Part of a small language model's weights: vocabulary 16384, 13055 steps.
MLP neurons of a small language model. Each row is named by its layer, matrix (up: input weights) and neuron, and shows model dimensions 320-415. Each number is 128 + 24 x the weight over its row's rms, rounded and kept within 0 to 255.
Before each neuron's rows, "fires on" lists the tokens most often at its 100 highest values on Wikipedia text that the model never trained on.

fires on: " has", " had", " have", ":", " having"
L5.up1400 [100 150 130 120 110  95  79 131 122 142  93 123 136 107 122 126 137 147 137  79 124 122 166 125 145 129 139 175 125 109 100 149 112 132 163 143 109 158 118 115 124 178 128 170 155 137 153 113 105 138 129 120 159  99 127 132 122 132 160 140 101 155 146 151 108 103 134 110 126 138 153 152 150 112 111 125 129 108 105 129 168 139  91  88 107 142 155 130 156 146  98 112 107 129 120 106]

fires on: " who", ",", " In", " for", "\n"
L5.up1060 [123 113  95 173 112 152 143 163 118 143 126 105 103 135 152 107 141 119 123 102 166 119 113 118  91 103 155 124 133 151 141 119 118 130 108 114 131 132 120 115 118 157 158  99 107 130 105 111 137 150 129 132 116 141 132 101 172 106 126 135  96 118 117 127 124 117 122 140 115 117 140 146 128 105  83 124 132  90 145 126 146  96 135  76  75 146 115 165 124  85 141 156 128 130  81 101]

fires on: "0", " G", " National", " made", ".", ","
L5.up895 [118 135 114 126 106 102 100 116  95 106 131 146 147 155 123 125 114 106  91 138 122 122 101 124 136 157 115 107 143 160 136 116  95  45 148 110 128 146 135 100 123 122 135 122 111 119 100 141 134 136 115 117 167 192 138 136 168  70 135  98 148 136 147 159 153 152 160 121 170  98 155 167 141 183 133 158  60 122 121 152 129 117 180 155 100 100 144 140 122 116 175 142 126 164 144 103]

fires on: ",", " so", " when", ":", " such"
L2.up994 [174 135 121 136 124 111 132 107 146 131 107 115 128 140 140 115 117 133 162 120 156 109 123  89 146 141  93  92 135 130 149  84 112  87 143 121 163 119  97 175 165 136 172 111 142 119 120 130 109 172 112 130 126 131 168 121 147 121 140 116 162 112 170 122 103  98 162 142 125 118 109 168 136 131 132  68 107 126 132 141 155 105 121 119 133 117 137 111 156 129 139 122 114 132 128 160]

fires on: " of", " other"
L2.up348 [115 122 143 157 146 140 160 160 150 116 155 150 143 149  77 142  96 139 133 109 137 147 108 160 144 198 127 117  73 152 124 111 115 121  94 144  90 130 127 159  90 121 129 120 140 110 172 124 103 118 102 171 171  87 126 169 136 126 157 133 182 110 127 128 155 121 132 139 109 128 131 119 138 100 123 140 121 162  92 145  67 111 142 147 138 182 116  94 119 126 106 123 139 124 156  98]

fires on: " |", "-", " career", "\n\n", "|", " his"
L2.up1577 [ 99 157 145 110 116 122 122 121 122  98 112 163 184 120 125 101 147 124 150 145 121 104 142 164 112  92  65 154 141 139 137 132 147 136 142 150 157 110 153 132 149 114 149 100 120 125 149 118 109 128 112 114  74 126  94 158 176 137 112 105 101 132  89 130 115 101 150 149 139 138 119 111 105 156 159 103  97 141 171 134 190 102 123 157 118 112 132 151  89 118 184 141 133 116 122 129]

fires on: " of", " this", " a", " that", " |", " with"
L2.up1513 [138 118 136 146 111 130  99 142 134 148 118 185 110 157 125 128 167 134 133 118  85 129 107 129 132 105 114 161 130 139 127 128 126 114 112 115 109 123 122 120 127 126 123 128 139 147 189 146 151 133 137 120 128 137 190 137 108 127 154  97 164 107 126 106 128 136 110 137 113 127 154 152 114 119 150 130 161  85 123 107 108 117 143 141 106 141 173  84 114 112 155 134 155 179 105 155]

fires on: " |", "\"", ")"
L2.up445 [143 184 136 164 108 162 167 144 148 103 140 170 153 119 149 163 122 122 110 126 138 110 140 103 139 115 121 134  99  74 147 153 150 123 116 134 153 120 110 158 109 139  97 108 142 132 107 110 141 130  91 120 115 170 104 157 148  65 117 109 130 150 133 122 146 125 119 128 116 111 135 144 135 111 135 103 117 130 118  98 134 142 114 119 149 117  91 176 143 104 113 114 203 106 129 124]

fires on: " was", " were", " ", " car"
L5.up1661 [135 145  87 117 160 159 153 147 147 127 173 141  97 147 122 131 152 123 116 171 132 126 139 160 168 127 118  80 131 117 115 139  87 141 149 111 127 134 138 104 174 161 125 168 133 135 132 145 134 123  99 140 124  96 144  93  88 155 107 103 130 128 138 125 130 142 109 121 194 102 125 142 126 121 130 167 152 159  97 129 129 114 125  91 139 145 121 170 141 117 146 146 122 139 126 139]

fires on: "==\n", " ==\n", " ===\n", " not", " Whit"
L2.up921 [112 129 109 128 118 134  98  87 111 195  93 135 121 112 112 128 130 146 110  87 143 186 106  93 148 135 137 143 157 110  68 155 127 154 119 127  99 123 142 151 177 122 142 153 154 125 146 116 139  96  73 140 130 114 137 132 106 141 130 135 179 127 123  77 112 154 122  67 109 144 114 123 145 181  98 127 138  69  95 142 162 160  72 124 113 121 175 130 118 165 119 131 121 156 141 118]

fires on: ",", " "
L2.up723 [120 185 136 130 143 130 125 147 112 120 159 100 104 114  99 132 134  85  99 139  96 115 106 146 146 111 135 141 148 111 106 139 151 148 126 116 115 161 114 124  93  99 122 121 148 138 155 147 108 141 122 105 124 128 156 158 132 106 106 119 116 122 127 112  96 161 112 129 156 138 134 135  82  99 119 137 114  93 110  87 122 127 153  99 143 119 142 136 114 148 118 120 105 138 145 149]

fires on: " to", " R", " D", " not", " would"
L5.up526 [122 152  91 125 143 130 122 150 121 109 157 149 124 139  95 108 114 121 123 154  94  58 155 178 133  89 144 138 150 125  81 121 124 152 132 135 171 138 148 145 134 144 138 165 135 121 130 116 167 134 105  75 144 123 131 103 135 134 151  95 134 148 132 112 126 144 151 118 148 158 148 138 145  87 112 132 138 166 107 129 183 108 116 164 144  84 143 161 107 153 138  89 143 134 132 103]

fires on: " |", " Order", " General"
L2.up1024 [109 117 106 139  90 111 121 160 129 113 111 114 131  93 125 112  99 141 155 110 145 143 179 123 130 100 143 113 111 100 106 139 112  83  84  95 115  70 117 156 149 113 157 118 142 162 158  99 140 166 129 127 129 147 101 122 130  95 114 188 144 112 126 103 142 117 118 114 124 163 177 148 132 109 126 115 142 133 154  94 100 123 107  99 140 134 133 111  97 100 138  94 137  76 119  89]

fires on: "9", "8", "7"
L2.up1350 [166 149 144 137 148  89 152 133  99 102 146 111 131 128 132 157 146 123 167 138 137 108 115 122 168 140 130 118 130 134 150 109 120 120 158 141 124 131 164 108 165 128 109 121 136  72 146 123 119 128 168  52 121 130 108 138 153 130 135 155 146 111 132 136 127  57 135 106  95 124 158 119 112 149 176 141 137 146  77 148 150 138 162 131 116 132 155 129 154  96 104 127 148 130 153 155]

fires on: " of", " or", "yn", ":", " from"
L2.up1741 [127 137 155 140 159  89 198 158 120 145 115  80 101 100 109 127 132 124 160 130 152 115 142 133  89 135 133 115  94 167 142 105 111 110 130 153 120 139 111 133 125 122 153 113 109 138 143 107 123 121 149 135 125 182 152 104 125  83 157 130 157 151 126 155 142 107 101 127 136 125 130  89 110 103 138 148 128 127 137 144 146 118 129 147  96  98  90 126 134 177 129 132 121 131 143 151]

fires on: " of", "o", "f", "om", " "
L2.up1278 [131 105 154 128 116 121 154 151 107 135 163 122 112 162 121 155 147 127 103 158 136 110  84 108  97 100 122 112 114 130 169 120 105 141  97 134 136 130  70 100 115 111 142 113 128 108 137 115 112 129 128 112 159 142 169 121  79 105 194 164 172 156 131 103 112  87 147 133 126 125 140 105 141 128  93 131 144 141 117 146 103 119 141 138 130 162 138 107 130 137 126 103  89 100 157 178]

fires on: ",", " d", "0", " "
L5.up249 [133 131 137  92  90 108 122 131 131 179 118  99  76 178 137 119 161 108 156 177 138 137 122 138 174 121 133 191 117 154 128 116 148 131 145 137 118 123 136 123  79 100 118 115  93 158 108  90 151 119  78 139 158 137 178 101 128  87 104 128 148 108 177  98 138 128  97 119 149 165 100 116 157 121  83 136 137 136 132 115 126 159 139 129 135 112 125 137 156 122  98  87 108 176 135 154]

fires on: " conf", " Ab", "ü", "ib", " o", " Ret"
L2.up1155 [ 79 130  86  95 152  95 157 106 127 155 128 144 133  95 105 126 154 157 146 117 146 145 138 107 138 130 145  74 110 141 132 116 142 147 133  98 108 143 129  96 133 115 190 132 132 141 108 165 115 136 128 132 130 114 117 110 143 171 132 125  89  90 161 119 105 144 133 126 122 111 127 147 146 143 110 119 101 128  87 117 108  87 116 170 106 143 171 118 120 153 161 159 160  90 138  92]

fires on: " ", "R", "G", " G"
L2.up1559 [164 159 132  71 108 135 100 159  78 132 120 141 123 105  70  96 141  98 148 127 140 137 157 156 129  70 123 134 105 142  82 157 178 129 185 136 124 117 188 101 117 146 120 176 124 167 123 168 124 103 129 136 102 131 139 119 127 125 113 138 164  77 117 124 109 159  98 119 130 143 120 101 123 115 126 128  75 109 156 115 170 135 135 129 104 159 144 104 136 133 133 126 145 106  84 125]

fires on: ",", " that", " |", " was"
L2.up239 [102 120 110  85 124 136 113 131 138 128 147 151 135 147 146  92 153 120  97 104 110 111 162 144  97  77 121 161 116 126 173  91 146  84 128 116 118 104  88 139 134 138 159 128 115 143 147 118 105 126 149 137 159 156 148 114 156 141 127 152 125  91 169 133 115 120 158 121 107 163  92 129 127 107 139 129 142 125 156 140 141 117 116 115 133 108 141 112 110 118 167 152 162 110  85 143]

fires on: ".\n\n", "rad", "\n\n", "7", ")\n\n"
L2.up1465 [ 99  70 148 156 138  95 114 121 124  93 147 158 105 125 109 149 171 155 119 120 112 110 119 116 153 186  85 125 118 114 128 148 108 113  92 140 116 127 152 123 117 108 131 126 113 149 120 123 150 121 124 105 124 128 146 112 177  84 154 136  94 142 112  96 124  83 138 138 146 101 133 155 119 126 120 150 136 126 138 131 175 152 132 133 136 157 150 133 112  99 140 109 154 109 140 132]

fires on: " ", "r", " |", "l"
L2.up419 [117 154 138 130  99 146  83 147 171 113 119 126 137 157 107 121 128 122 120 128 127  86  82 104 160 134 115  87 110 138 153 110 119 152 113 208 104  47 174 144 118 126 155 136 120 138 116 180 118 170 125 115 137  88 139 126 127 138 103 141 101 141 142  86 138 113 111 132 165  89 109 139 136 120 118 114 116 136 122 150 119 109 205 135 116 120 127 102 123 149 135 158 102 111 183 130]

fires on: " |", " ", "|"
L5.up547 [108 146 144 104 120 139 113 125 159 109 134 139 136 160 114 140 151 166 150 127 108  94 107  91 105 138 106 128 105 115 158 141  91 149 134 156 106 124 117 147 160 160 142 111 101 138 146 136 142 127 107 121 129 133 125 149 104 118 133 110 125 166 153  85 175 110 172 155 133 150 158 110 115  90 112  91 122 128 137  99 126 143 157 121 121  99 116  94 119 139 104 129  91 124  93 137]

fires on: " by", "l", " April", "et", "st"
L2.up1581 [127 110 146 162 125  96 116  64 174 113 131 136 118 102  87 181 133  90 148 165 119  97  89 158 143  83 170  75 131 112 147 143 134 129  88  92 112 193  97 138 119 130 114 130 131 125 118 122 156 133 154 141 115 114 141 149 121 164 148 160  89 150 115 108 159 102 138 122 135 153 139  99 116 123  97  99 175 146 128 117 134 143 130  97 102 130 129 122 123  82 102 148  89 136 162 175]

fires on: ":", "ing", "ed", "g", " |", " Kong"
L2.up89 [112 143  77  87 125 167 141 183 107 145 120 154 128 109  97 117 126 135  95 101 121  78 124 129 153  95 112 147 125 132 124  79 157 103 148 146  88 168 138 107 156 125 105 186 161 120 152 126 113 109 109 154 143 132 105 152 136 107 102 142  97 143 151 136 149 166  94 140 124 114 131 118 121 121 114 119 107 111 151 139 159 118 109 126 127 146 131 107 130 134 136 126 183 144 125 133]

fires on: " has", " had", " |", " Ge"
L2.up1702 [104 157 145  80  94 138 135 180 126  86 110 116 116 127 112 124 110 143 121  81 116 139  96 132 138  96 103 147 164 104 133  93 127 137 132  83 122 152 173 183 106 150 104 123 167 119 166 140 162 122 132 141 139 172 109 104  75 169 132 119 133 111 135 123 124 115 132 117 122  72 142 143 134 104  98 102  79 103 108 175 167 117 136 149 113 122 121 122 128 171 116 137  99 134 127 118]

fires on: ",", "History"
L2.up966 [108 136 133  92 122 121 108 101 131 130 127 114 149 105 101 121  87  82 118 146 130 122 141  96 115 172  94 123 148 152 154  58 159 102 136 108 143 121 107 147 159 152 167 160 157  69 151 174 162 106 163 105 107 136 126 121 130 101 131 128 130 146 107 164 141 160 114 123 160 119 128 116 107 130 144  67  96 123  95 169 153 100 154 155 135  82 100 167 131 113 117 112 139 147 169 117]

fires on: "'s", ".\n\n"
L2.up302 [123 106 131 106 144 119  86 116 105 118 114  84 154 143 122 129 149 128 134 141 124 127 148 144 120  98 154 109 109 131 111 108 131 154 125 137 105 122 101 138 114 129 152  95 139 143 118 106 156 112 110 127 107 157 157 106 143 119 140 129 146 107 102 127 138  98 140  99 137 137 120 125  76 125 115 137 118 110 115 171  91 141 120 144 124 148 106  99 113 127 113 134 149 113 154 100]